Part of a small language model's weights.
Size: 3 heads of 128 (1 for keys and values), MLP 1024 SwiGLU.
Training: a variant of Adam for these matrices, 774M tokens, 11817 steps.
MLP neurons of a small language model. Each row is named by its layer, matrix (gate and up: input weights) and neuron, and shows model dimensions 128-319. Each number is 128 + 32 x the weight over its row's rms, rounded and kept within 0 to 255. Numbers have three digits each. A neuron's up and down rows have the sign that makes its largest values positive.
After each neuron's rows, "fires after" lists the tokens most often just before its 100 highest values on Wikipedia text that the model never trained on; "fires in" lists the words (lower case) most often at its 100 highest values on Wikipedia text that the model never trained on.

L2.gate217:119092169213123151109139119118161124159176138112160167128173144112134122122052194094140065108144145112122147138103174090127199084111149141140083148096103079131147122079190115180162101120122098119127095133098126068110093111162110129114100090127114097108137055086165167111142117091070108168108126117153102159133096162118143155098109144140157103106127141128165187154121158091075093108127143152126178115138127151153090167134103134087133149144105121208097134101117106118123075120164173171141126107101139127179098133132152130203125071176148118160125125126097118148127168120149148147
L2.up217:069124114127076137125134121195108141075073080123104131113151138105126101212084167120143106116142050161117061157145089123150100131139110103176096119207157138158152106136101111117108165136102193147147190067167147130151076168159130108132124131133118107163109118167151162129153095128108111075100149129136151173130163057179090092138117118147120074191204121162129048108120127076050128040132025112104128133143108103131129162158086099162090123109124169098136112068120116143180102103122119173120112137114135122099112086178075202082146125146143178091179083115114168109151118116070176138
fires after: " ", "1"
fires in: "19", "1", "11", "12", "10", "18"

L6.gate513:119165136146134044115156131105138109106110129145073168145106140137102196168180082130192142170132106150111083090130141144133143064148143147176173170167123122092111101215143088096137163125109242129127108135134130086160128072172159146108177128188148131171103087109129100083081091144137084095180150081114157078133117119164156097134197117104090104077170152109127140165141156157137090125126139173090088133172114148125137143108105171130167156133127139080084119111151078179057131125134139109129128139061092131149108135112098175112178165103123102089148182154124160109135069125152100145
L6.up513:109197152141172109145139148119160154188107151139119126149094166161190146125064173170154096084080119142096121057109099159116117141089191122105082098107120107155140165174186183097137156112090124093122115070119106167169203118141136165156152166129121163147138114151133117125117171139141066136107154209148162204114117140123073201111144146097126128103143154133116113130086153137108135152131149131152117089129115119095094197097084122067098082124102121095142167166101134116110110085163159127169105142130113142121133128191116131170058101136073114123115227147113132159073054174110134164
fires after: "2", "0", "1"
fires in: "2025", "2026", "2009", "2019", "2006", "2024"

L2.gate286:090094153154054171104140118199128147088114123118191185091070127149118081131099156080109137127132184145166116153140173093110172151137131102163127148120157116131153140097091107158099133170128170107098148099165128111131148142064160141109109138081077125093116160158126160167164122093130126098143108145148093158127109124189131159092141156156140113137160128130106135111095048120159152097121103073145171147164147120169089140104117132184175131160167151095147108097087131063144121125103118168085171126149177158126118110095137087074150081189093166090123079090109168147164162094112137145
L2.up286:125083155111113103118135148107119085120153120135106141163132059124112059148134088145085086132163193155126152133102151120150129119137098120099090133098131100135164116098179167097124160110178113185108132119115138111141092138089182157103093110116123152094155123179052169147106189158110134126137133157135163122164117182150101094139148116125118114087150142162120135140134081081102140092111115105159093138192126087110064206187117212069148107173131159125127100115083163117144123123084131158131114118172107128168098147061151078142105105197146079124120139136106124087151109108170110122
fires after: "–", " −", "\n", " +", " (", " \""
fires in: "0", "2", "narragansett"

L8.gate295:174197215156122083151127085164046117059126137094057151146096140111143147159108098178141090163133070127150171127081157090104124126066152137131095166152131075112147119108158065137196167088197090163069159112136121069136113084133141136122171100102118104164107150185137122104121095127169077118084128148130152192078125085093175113109159182159139129069153125143122112157169130103120101081159088142116152153088204107111193170148145174109122183120190168133134147081162117117120164106120070102082131190122102173099091137119160107119105141133167116112081104139161112101131172097106180075
L8.up295:122070108124105084082161144134114090116136093156110125115099094126137104084125110147098086092134101140084145124192155161112174190123161122115126159125146111132134125140132191071135162103199128097079121101101121135148158159100086143145066129182151073120115126128128168117212208136142060147107072135164082168151160156120169146157081112091130129125137132161143163109166168086046086135138152118151126124089124139045124125118173157058164067170118110070126143160149122141134089118126127078103102135105152164075108086129125077134057096100156134087110160099119211153153134165119143154
fires after: "–", "-", "2"
fires in: "1", "0", "2", "3"

L8.gate263:125146201137058130068143061104147158089046104086082192096105093103148119123111128106124157144087123044150112082168172084194141156136147159167148112153136141071132167103185156165069136084115111159198104136045079119135103180118096121129081114105165174161111100133149095151139185158090097129108103127129143115129160144132150123138174139141136138178147128095151116117076067175116188101079100054151155183113097133155111105128172090092128189155119156096127090093102079100152125097039099137132164099104131141124127135095131159166156110117162137133134065125166141167153120094072147169
L8.up263:134094166169108111130111095140106159118116066110103134148089136164109101061171151152136129136182160097136084136136093112114165143114127165092131118119103193159150146123096066140193086150169186142109092105158196111108163099112158166141123176151133153102099214117070163111121157092157131165109121064168098149120123134171112110045145122094159076125117153148140159121174187055073165145164107171117151140130180093204116137136113134075135119106120123069157144124157106138176124150137094149097160111156122155108143170154149132095119090211110186096065093144119114187155179121128189140
fires after: "'", " The", " \"", "1", "’"
fires in: "s", "their", "the"

L2.gate814:115166104139164087142090135160165103126096106129127133174157150154182137141121166126140153112114095150096093141152112069110068197159102154122157137142154089129170148133122111163127171126121099084149069127137106136058109124174168112123155071162161107170084039107111102115170180119131124138141152144137144149134118172079116121120134132113115135134149089181123173153110149138122132093115117115119108177156072104093141186099100126154132155090068130083077125099120121119084104110191128123194168151097125082100147141194156148182112107132153148102107125084088142107123108163171184146
L2.up814:151106145083134069142115187135116096169139165131151171133130149144112064179179091152132097167147160074123173098112116136131101125116105106091099118106071159136148099128122131118084130102139148055169155138123118138173098119171156126171148130189145108090169142123119124132111097173091108112121136085113122185177177165172147116089078098092130148148154163111086116152175122161125102139215086128072046202125113173160138108116092090034183145127156128143110114169154086084115152112115122157155119084147104144116164132137164104065119113170139148077081145147121125161117164162091112176
fires after: "2", "6", "3", "5", "0", " "
fires in: "29", "9", "1969", "39", "2009", "59"

L6.gate682:183166133155098177156169139103163146121135162098155078139136131119139139167108180209074183089111136121107131127164109140147172153092117160140077117195168125195133130162112138142180089141115083155118139076124132106184162191109080119171132132081091122169101098139079145084146113103127096123127127090130139130144182137202095122174079132120126129082126143157137151095079120164147090117100055192165195131165121141148100127135094122133096164093158146121168182137058153175160087107171191152135133112168095124166144112154074147123141125091137190184171138173098084138147154125128163161
L6.up682:155144113144104157124196129131157123111138077146111168192099082118167165143097144086112132053100149165184145151121082138112109161123078174093121075163172149118148099145155113166147168201198149112116161138076072098170110077042095083115169072128073136149062161096069160152092137098146129165075101147083130121101103140096108056117173063148094122149167100157136157107113184071126096180119192149140118120151078118150157151148110200156154104143092140089097123099138144141095158136150135171131158156134121100144098088197069147070152108122155108091190104110125166130140118071126129169
fires after: " ", "1", ":"
fires in: "15", "5", "18", "14", "59"

L2.gate16:190113161146114148098130064160115160059120119080117141128104130195119135149087142108107147147136118102155099151179129143133141151115180106131067106167068157104101116163066125178170091081085169231150136111170089150133111134137104131108125088112140157146103166160083210115142121139103136126091113103094106109097102091199170113103143179146115161141147115161125116149176126144091150099118162113098116196132136091147131127104158110135095125146117099134198140109090123104098167146084126136116139134087139148161132132136164131164116075127156090173125052122144125044143153040178145084
L2.up16:158135111139110146105102140111144131120127060087188119106118144058081177126127139140115102131170094094095151164164151113080172140174105148180157150116096107167127138100138102116138095092148118157148102134180109075069129130116110105043087159076119181102157168232096133132118155140144091108143092199158166138117126138167119146177198126110124146120105119092138112113069121099166121122153125194142183097130113224129138071134088149163155149162118115122130157084139089138164110177134190087097164135129093119158063103138104058134150164054133113151130106141130085122132138078134151113
fires after: "1", "9", "8"
fires in: "10", "women", "woman", "1801"

L2.gate10:125175085099145113136139115147120092128057211122148092128112151132145139137112144097165124194123151101118143126119173133112135152154081131106111189104144065136158163121151153153144138129142136112124175105189166101155168191114201112075134137129154099123116134032183066122106149156121121097156111165066131121126139098097144117181119143147133095164135163076125135131108072229129083095157063154098139134138103148170058125067022078162114129128159095153142112181136104148125151052148099081173164151147117153142092094117124114101117144148182185106103102161155134095139141142112146156
L2.up10:071166154138175109130154153118138119122137141159129106162093103085165074123143171168140105129122115157140171137145087130171162123089114121168141097093112145071130171146103094100123131102144123034087114115165141132128073141150096147150090113110170176078116152147059120123166114157061141110113133144176117142128143135139097176100127140067167137132104173169058082140219144145109114176130185159117112143162145157127145134140082097108134178157113215111137176100125063136115115131171163120126135148118118137145211199185078137148075103138156111123159198111053178137171147163139156161
fires after: "0", "5", "6", "4", "8", "3"
fires in: "2009", "59", "1969", "1956", "1989"

L7.gate7:117030140135098137118164168170140118139142118078095115136151109141177133154141207163105116168147146102124152099101080117147095060141087134136111158128097149143107150170164173148108096133143112162122078115134169142110120108100144160100120188079167217128139157188213131094151182171142171132196093101166122168147167085108188166087180133162155090171146072085172137139171073111164105089155156124116146070061170173048128132121157163127167122173159096095137069106138126149146131092096084076126090099144127075118084119100131112150178140139104076129154143122110109153141135123164160161
L7.up7:086114133099140103142132171098165135156138167157128090118138130117157192107148195128145118114147108144105137127141104181084109136132123144132138129145161118162112078129101198126108103129119154143145142085030111114124131123144157065202161099145193138128159113094169137105141102112101126155148123205108097119112073135116158170138131105129052071119126112118149154149103086141093150099114143135092132109191128124086127125062140132141100086151113128147112145153122150095110122123176145139097134178115150119119134056075089141078175172131126158162082178118140224142106161141177035076
fires after: "–", "1", " $", ",", " that"
fires in: "0", "time", "10", "000", "14", "track"

L13.gate213:127088091175140143171190134148101176106045121163089152128152098192162159174164098158116115185180084112154095146119152129120108063110146166094104164131112071137130078118135147127111089109135122142176141120104106142103110094139093209080074176126189143152078131140169116105112173130122080133124035135117191138074152104148146112052134160079160143182165118060119103119103153130178114125143107133171116104116101126120119121168139154109113079158135110098107087029120125118142142104118158124108104125130181147091116116133169142112130105114149138100188193158100095129164097129148129074
L13.up213:126140136155104136165147149144152146077090114085061135129114099104074141113162108135080081159148164166116123101139068119099164124093158102172119145131146139135142138186164122070165133150173089138107142141192096160134115138134109144156186141106136154103130134186085136167097156148131122063087112083156158122126167227149137107066155149101180146116120138165104205093123140201126093092071118083125083096150142135178165086121170113152149144143118146105086131103112156125128101113114145135097125096078089116096124134107133076123155083087208164109161123131096116185135114107113147187
fires after: " the", " was", "'", " un", "s", " is"
fires in: "first", "the", "s", "most", "t"

L2.gate395:130147134159152128161113079133115088133148092133076106162075096088118065099112149151084163166112093144082086068148085078105129109140153173105147150130128177112161122160139115136106146107139129121138068137126132128163137125111100125114145099200127143114149087091131171101203092142163124098176073149115173146164133159028134139134133110127097084044136149147096099125197168068118073125166136144156118143157126145110093120153118097115105115139169137128103084187135107145145122124137112106200116131086093075086109118125107102121133095092143116055143163121148067107130080140142156139
L2.up395:128113064110087110076130140165153164108095123117105175142139128131122175159106158155151121087146072063094111085101127109054127074102088137088121166136093070107173095136164209084147115067137074132139166150062173142128131129176111085130161115117151137186101176159198107131102133051094094107097098105136108131124137150131129154124136092180152105178114166118096115126188164125109119142152156083086118146066148162203135135129120159132090114091176131104087213186119186092111119107116094143106080135086110130109128061150144157165181078183141174230122140047118145179054154137104160134
fires after: "1", "0", "2", "8"
fires in: "2011", "2018", "career", "2014", "revolution"

L2.gate575:162103097132135203126124110092126144107136107177115162145097132174168096096112101126100164151173117127124096130136135151140117128159135126130083120116099159123053119119208152113132139122090116143100157111136096223085132119156081114100157126126153119134135104113153061210118166160147097091108158122079145103078156130130169073171172128185118142114133156077151115152150107140140105139103135097124069150133086116166143139106182155143098075105087132144139129241082107109128141101051153152144116085113199121185094127087234135126151123120116035197148112141093056122109123112099131112
L2.up575:119197155113191069161177150107135117168158146131152077134105133111188158108151117174164127147141132178130178136109160163099111192118155130063098114101156146146144131120113161083107142152153115044081079138157127127106107133124177144165051138140160171119135135154117115145136134171105136147083151158195066092128120165094131111137127093104150133109018096120104199181120091125158134125199190166131151076101154139097120048064124142159157131148111111119120153119164152162110121144138113096140126127158116172150171162128121071166069147103132146124076189137100150122111196117129152144
fires after: "8", "0", "7", "9", "4", "6"
fires in: "000", "1990", "1970", "1971", "1980s", "1980"

L2.gate304:121070128128144151157111114151136070133110136132118163141126133123143073181116168116165097129116075129133117119121134176186084127135147133085127140132110123141168136118108172134084130130111160094129104116147122101183130090134185149138160122180131195108117140113176140121153083150073168091083146099116155134139163169179179072064088138199105125152141097103105117102143155139106058158136057131038110184105087145147088161091070117102119156148130116141166152172185127117147175084172118083116169119130148126133124161110172101128109137118167083083162112136115139147124124147155120186
L2.up304:110143101091163130120144153116104131134147150110185151139117108123125150099109106103119074175148177116111154092113167112147084154178105078159169108101158091065137180213114048141170132116111121138174171171090111144045135182149133049107149167101129061171126088135099110132126160154107132112134125082118139158170174167113098113152097146076102167132160157127173109152103091183123112099120091125156129156177112094178145141119124120142134121105154109107083125121111138127134063118110141084207104131100103117086144132116199103145125163115094135079146163112092136123176068099096100161
fires after: " ", "3", "7", "5", "6"
fires in: "9", "79", "39", "59", "99"

L2.gate209:142179199151138105156132108160073161142082135117160129147137086131107136168163132109113117184119148123119070127045172123138080091136172140160113166122132159105170109094108135139138159101129144091101127174141124087144129149067108133052132128085130133120134164127110099092140112168141120125119138135082118128127161142125116119069143129108121074124165078165090078127116115168111114174087084142129158157110076159154129160148096101157104138193136160143108162087105112117117111058174140119151175141104143134132083123106155159108082084111167097093110137123166141099188156082145163180
L2.up209:165143092126124176160137119149163139095122095144137119117175127142145126149098144131150042099103145140149112084130157094144160092147143131144127123130187107128108112128224162146104158130127106160127157138094103060116120173107092117117143165122120127081168060111120106192038119096079182247050165189175113110142134161150130143124085115128121119158130144088061120090113101182171131084135100126160143126125077078149128114102098080168153120127110132148082133133121155169193130145098214157140110147090094107092125123180096145105130105167129133170110128140169119124107157134123162170
fires after: " ", "1"
fires in: "2", "12", "11", "20", "25"

L2.gate220:149077107103051140128135094109138135119101080120133095132109068196119111146157130162116133139125092096195152172141134146122068088105155176173078153148155178104111111106130117128121158085085117154101102148069110146159084106108090116109107129158139173128103218154078149047153123158158102065084072111110157152176092063150082071097160152116084136152130089158148116111127105083122098129140096132151120121142141109086171117142199157159120115156163155079119115136090131139107151118098081175203105144140131069125092072099171126093136157123129109123128120100149124109179156141068150146
L2.up220:117139156168169157157153135136175106102166104095120074122108132102137155114082088169142084126138097148148122162119069117144096141148129142194123164107109053136120130165109182126139098128096150120075118131165138111132132120158074079088155144084128100128122124112147126120091078111119123060080158135153179134086125148170139106114138132123118066128098106112138140128200080205097146189100099115113087125084195141150111163096099166094080050172108109144142099110119140111134161073071144083099126130060093108154146115111121204151173099176118126162085117094092140132144137118130140120
fires after: "1"
fires in: "16", "10", "18", "19", "1997"

L6.gate293:082108129120072113126109111133105118067149079178123163197156126150101157210109089182115142145109126114125063131139171080138151096098152098140094142123167128094108170134141131087140122117152177175146115141141112122121140059141126087119215146159167117192078091133163116144122151156093116050136118159121133167125133160144112107123134124160101130053208179125085081126098171133140094115151110159100063155148083188105120173148131141101111130187149135107141124140209088160109128107099117097186198112057155137062123138125175134079141121120088065061129113122147136137163081092097110132
L6.up293:165134112157123119113192167175118119120163098148172041138103137103143127181167099155150207120164104084085114108133171106113130158151115137123128136173145158157107047114082132149145110141122104096161046108165112102177143159125140143143132078098129174064085160112144147123111084082161091114185099180105148071135114127074098113106157133146091099145146071154199135169105098135082068151143191148029181078165129137101063156132150101132097086147154175106094091137111094064166149082153150075157066144119079176176157136183140125140118113177139079161104079136114087122113153178055120109
fires after: ".", "\n", "-", "|", " |"
fires in: "after", "he", "hold", "majority", "team"

L2.gate127:108039161130120119155118145218023124098165107078137200205122139114158094132124149164107152116133136119117105146131081132128128112131145178178135163110096142109119120087111167157109095084107098127118097197112131105116125077087099109128127091101160045142082205115164197098125024081134111086129107095118087115187143140099096135111137184142096152126130105227169107117194115120021138133088116127144076141140128174114129114121098145179107121129128179099141112075167067158165075130130081118143115124137104110121106080108168112098113129159140145135134147109141098126163141086157117137
L2.up127:094107131079095115176137133133123128140165109135098132133135114148155094104135140127104129142103147117156185074125111119148157090088138118118149112125172084100166132096176144059095170112136123142107160099099058122175142067126178123154112164140150177189135164150104156093138139095169171118131089129126151149089107133132148162152173061123181063095116180106121143162164136085152149133152095105144109147128162163116043143156156177102205149144090209130112150167155120154174177189135116187105155139156107095073113113124088090166075136217200102149107043121084175103182069120155114099
fires after: "–", "1", "-", " −", " (+", "′"
fires in: "0", "10"

L7.gate99:123101192153107056149112154137132167092085145125162081131125162100156197177148157103095068150090112129138108141132123116107113130133151091133137120161122100091146099199121138092157166173162182123131142123128113172095118078154125120118156169097123078140132154134176104140146141156135063108127119117081128142164150162156060120084109100145102153146150093090145091169137118136143134094051148102086138155119072191105117177110092174119121142152126145087184150178063076152150109129163057147133127157019070047121197131135139089101178124091160120090147148094142130152141121051133096159
L7.up99:096105166132136123126111143077138145136111140151167049116213150116122062121145103134064118127093123146114134135109109121111178136109157149123163076111151121132111123123131174129112122168116135110093086095202073155058082089094165125105141099189128121100136143110124171132137142133099080125146091129086134064140031125143053094136151133138121150197112094106098175137186059153131115118086175114163128071128079151142108144089124091162116154147135122136169128125116116118193085227156128145149135138086087074173099148125108098132145123125106078178156092133096133156223117023230086113
fires after: ",", "0", "1", "3", "4", "2"
fires in: "000", "10", "500", "14"

L8.gate77:171075116156083098133136091136145156128134129128150133096100081137133135158093199104135118124153094152114123135127123128097095138121116147101092137133178111123095139059128152135194174156136127082115092174170134192130131110110133161080192155132126084249163149124088060130147147119164116129183163129068178179183134158089115154104125058170105090167125088132128100100076112141169113101121110176132162134103080138170143134080155100172157124109156070148106099116158161138183134072157123156153146079108118144109093106115094126098087084148135183110118102106092111162109055143075142090
L8.up77:101194119092169031170118067145172136165163164135158087104162145155144147145095161154142067166165144100225104112155131114115181091064079137057115143099108106130137184183205156138146127108103141105158177177134120101121163093212158114107122124036168148083135151156159105189169111101209128181106128129169172163104164142122190071098095086189117151148106097097103142129110095101075121177126168213134115094145129148114071184134124097099126095162102111096101126149121147122071143108147141143104127152170064152152158118151128128122143143162148120085108111119072083209065125135128116139
fires after: "2", "3", "4", " the", "6", "7"
fires in: "22", "23", "united", "24", "43", "31"

L2.gate1021:142151155106091155129137121116124156158109134136145130106104124105101075214140175205102120110111136101078119169189131195102121133091114154122097174130088127084088080102138158103136130108126099137124053146128124174110184090123083154072068090130138178087157126188164158117155092115162138140097091084158099183128155117131146108086177140057184161109091086129120142107193157113093158130152137130075145130093156184114095103145200097142132097184076135137094174123113151116159167163093145114132130056131125125119167071126156114174101155115191072167083109154126137143104147119178151120
L2.up1021:113159147152099149106105081116116163151152092131121168170158111082087107153105104139114191075160121131145084148189133140120117082148111164142116118169129109126106133093163133110193104138092162157138120167132200137133120155141132111132088053095131102151114090168142175141131120125147046128103123121141108131103075151153099135096121172096156102114144132167109132127104113116130182112105100086092144129096096137110160165141159129069120146151114187096103146151107121100127138141079144166133134135134127083119128150143138124090147078095125073129093126130126127149138102132146156102
fires after: "1"
fires in: "11", "10"

L2.gate631:106083126149118088087141131139112095122165102162125102183081130127122122138166160171131152120129141119158138129127193089135147098071149133123126166028111181125156177116124133112152103125090133136138140098136089115131116113103095161109106140114127067162118160123109147123071176107124098106137084153126157154149142155151088106110159090108157064114152105143117119098089071112157119145106104115179157141098054105152121150107153147083152094102122210147096121130174129067167159178079158135111133083089145119114165131133120108055129052077161145153118133106144215166138179137140093086
L2.up631:088151114160071106073210132123094114061129103111092111200153113125153077131069130118126144073134084175090164146176035118140189142134128129130111093169143211150127086156165118123134135125163102137129117093117139092124105108164092165133103125156139117132115130161108156143110129111166159148099084130168115104122135172123149108100132063112079165174154149191085071199106070102143166095145115166146120104134134081106119125128161104137151154116114194181111126144146108152160157152108155142037165071144131176127081057139104193064049126120183146110133091144112164080195165131114143058
fires after: "–", "°", "′"
fires in: "1", "13", "10", "19", "3"

L7.gate437:163151029085127149131117126190136091055083171152098142164186107152082128119110107162102092123108109144140093132122113133148139110108169111188126123181137137074122112193096170111110090074128110133098127144126131125149121144124118155081111140145088150112121154159124140094169120109138108080084107119151124170146098071177126140092100122107092134149160149155070087088142129150106107076131093108133080141120174197109146116129105161188118138154192157106120180048171136154048154128112120089184158156103134073151146092082124085120149119109135128089121152098143149135145151103149103160
L7.up437:086106110166072157114118133133121161168108175153147158103178118134178127128087100118125138165130172121102138147123166197102121086079170126087100172150116102148110083056127155157086132056168132110115096135170096117090111122127124057151138149170137169131119084136165152039160121071157117110219153101105135076085186141096152149166178161157152150093144094150098054138121109112127096136102119113107126114113103086140159139120080049120125081103085120164074096128099090101161093176126091121159055131107089117145116159149179142151143117128138069131140142121203134117078111111109097066
fires after: ".", "|", "-", "\n", " Gold"
fires in: "at", "during", "gold", "following", "hold", "medal"

L2.gate421:160161182087112141125172087135116114131108176130125111169069115084155108122100137116097170123147111087129121121167105150174167076139151113128121170116121167054073165115124128139113144118126160079063169127140162131141138137111114099096085143086159145135124160040106099123123144152032102176114137106110122130114104145189143138145086156148121155105138173085072129143194117161115150176109172115073103133150164135150169101129089158161156160192120122104098187138096117094105107116131085098161125127136147100156140134070105158141160070104111029146129152130146138136186182118095127077
L2.up421:092119125110098148075182210070127089098132151124098049147097085102115131085090126083139094174127165134124196156132094184114144107154150175126141094128160102123134141132128124158066123120148126179136073169148109116067162121103130082142070151157166159127123124203134144148090108162116172178118071195177104068099084162164144150092091134140052149161093102157148132094125123078125119158138134210177151092137122118108096102061171140144128182134131185100190084107133098162168084139102184113160121132138072104171147156149064085173128175110134126189109144150107118118074159131113174104
fires after: "1", "8", "4"
fires in: "2010", "10", "1980", "40", "1986"

L7.gate954:124137102173085147093134120128073088064108068149148095161143118177118154143056126168133109106051148176128139059157150124117152115135135147183121105171166102095076115110144158075122157146131146142090090141109077150115158105120130109102154124233080115174088100100072158066141109158153133083120109094163148127152094050065141192139122169156152102151177169080089119082118193124161089129135119143098103170121125141132122071142161138113115189058148109094172139088145114154123077074115096110154144053110145138159123167134127078129170136069129147120125128138161169144138082128124144122
L7.up954:132106101133118101163105143161176145105062139149106142109103125165157108127119165147153062130146118136153147142161109133177097197073212168149103115136097169162143083133076165094106193134108111139116089159109143128132138111211119133140164104154161148152153130110153140129142125137140083098116190061107119130169153175105127138098145151157149111121146133122119111145163181179153121117132086126099105158118142145175134155146163105148097139178091092094140112148102103137119111131110123042154100138146081163172105129085164183131150164102122117102127176146156145123131130035061146115
fires after: " (", "==", " was", " ", "|"
fires in: "born", "history", "career", "dst", "early"

L2.gate931:119149108169047085183097106124140106074084172147148148121082119159109120172165107148070195148107125139093078138117130133064153119084150110192073131155098113139185106085145108144121094102111136136095129124126101090187157179083098143081116151109119117121096179109121121120121144136110138088184140147112151136157185126103185111105167133106155097169126091135091155156149116140116128133121104141195149163113111117151095150207070134048137107161119127152129143069150164139148061095126188094099123076124120113130140145097086144145103135125139130163127121103191158113195102091109198090
L2.up931:104085136160145139173151117171092094158175114088064178138146118180097116133152102063155164099126120138161128057104122143070139111119154163170088152151145120152144164144161119137103147156125097133110101106094093127138143104143135130120126100141091216154150131200094126099167147175086150102136117123125120115149138127123221183124254098054148177113112134134113157112148102152143118090084112130140098151126146165148145148159140092103118131182111128128144156121113125144178104172079132126110116091121094069159159205120150174110119130092110153134136130147148124158158080102195102166
fires after: "1"
fires in: "2015", "2014", "15", "1915", "species", "14"

L2.gate667:115128182121078146126107092118167165137165125076130106124073124140072149171192182178074122135104122118100139135191140214121128109116135101109070167117085153144130058135117150104152180159092125119152104165159124179116129132073067130099093135039121147120119137184117167085185108157176099129083117085154110149185135129153152050086161072093177160113104031163098121100122124089120142174145151168063092144155171170105137122149090101183184125212116125118098197135025169138122107153148122157133123081096143133125162077142141146139127114132127105155107120145124123093111134109166133158
L2.up667:124109109112126119079135157141127132043139128130104140162153136117105135136134134127105095153106134134159067126090176082134101109122110116105082119080114148156185121064187124227188129160149187147158043102189140102095125138136161125124128068124089039105138082114136091136137129082139132142121098153144157116067172172103182155097189108135149113113176162118162135116079103140099170159089135139140094139123117104128133181174151099114146145117177146139062157121134073157107122112134167122162122064152120122080148096157112158124130140136153072103110123153167076134083108132156185091
fires after: "1"
fires in: "12", "11"

L2.gate320:121153150134116128185137123123133097148116098101118160154161146062122066156106154143175132110074107113169132108144104163109119117137136120196118185151119115043138099154073118097097153109098149103159170147054133194170070108189143119080196146172168068128119106132094118096190137154077119105082166095162111147092131167143115135061083185124169140141155125121074125169154142174072105150122163109063113162169135125121118120116106118135099132131134158082112116093161104097126143126110126162133150102112087119138183103181120212144181105132082100161139120140108126146127107164131130219
L2.up320:111163118069178065157124193127134083123178088137127097155123128137148140148165134191132111078186154148096155099170132101109089159121111122095130132121135150138119161146202120090117137125158121090116139127189106079131124168159082116190168115163142137127132060060128101153100135125113115163155134163143108129098106166063132086166097132100128170082111137146107151146117137131154115146211134195103067142103104143054113120096115120059146102119103113116128122144146137119026121152093089108160162101175110161114110116191140097129100133145127114071082165132140095135053093170144124134
fires after: "0", "2", "5", "1", "6"
fires in: "2009", "2019", "1929", "59", "1959", "1969"

L2.gate55:149132121078175136178162112152164108153163189111125119153092142167177058160100182129124094154137138140159125087092149145123123107114127123130172131137082119129183106154100186194123169124088095105125149161160158148131086089188170130103103136213132140166145154133142106124151157149099149051087134118046156165186197192199178154112154136139186113185130153074108141135159099156142085123119092099099137175131047099140112194095070059095148142113135069102227099132143112080181171116108085119153161146086158115110161106131153136112135108113163117088123160112120129141142070193114123169
L2.up55:180130102103117045156108180140122099071145163144119173090124142128155125051113080109169073143120146123143175131124158098131106196161100121124176093106087127109111158173129129116090148111145134155129153113106096127076142151103185133142124166126142104139157113115094088194116107136128130151141120104141121152157119156195092156151119110115142199093091179125122124183137128177133116103138155114114176082158188104150108118062114124105144096139105059137105065147207068149108153202125073092114182095184101119107142134190136080126098125125181143097072137104101191165133127093127108147
fires after: "3", "6", "5", "7", "4"
fires in: "59", "39", "79", "49", "1969", "99"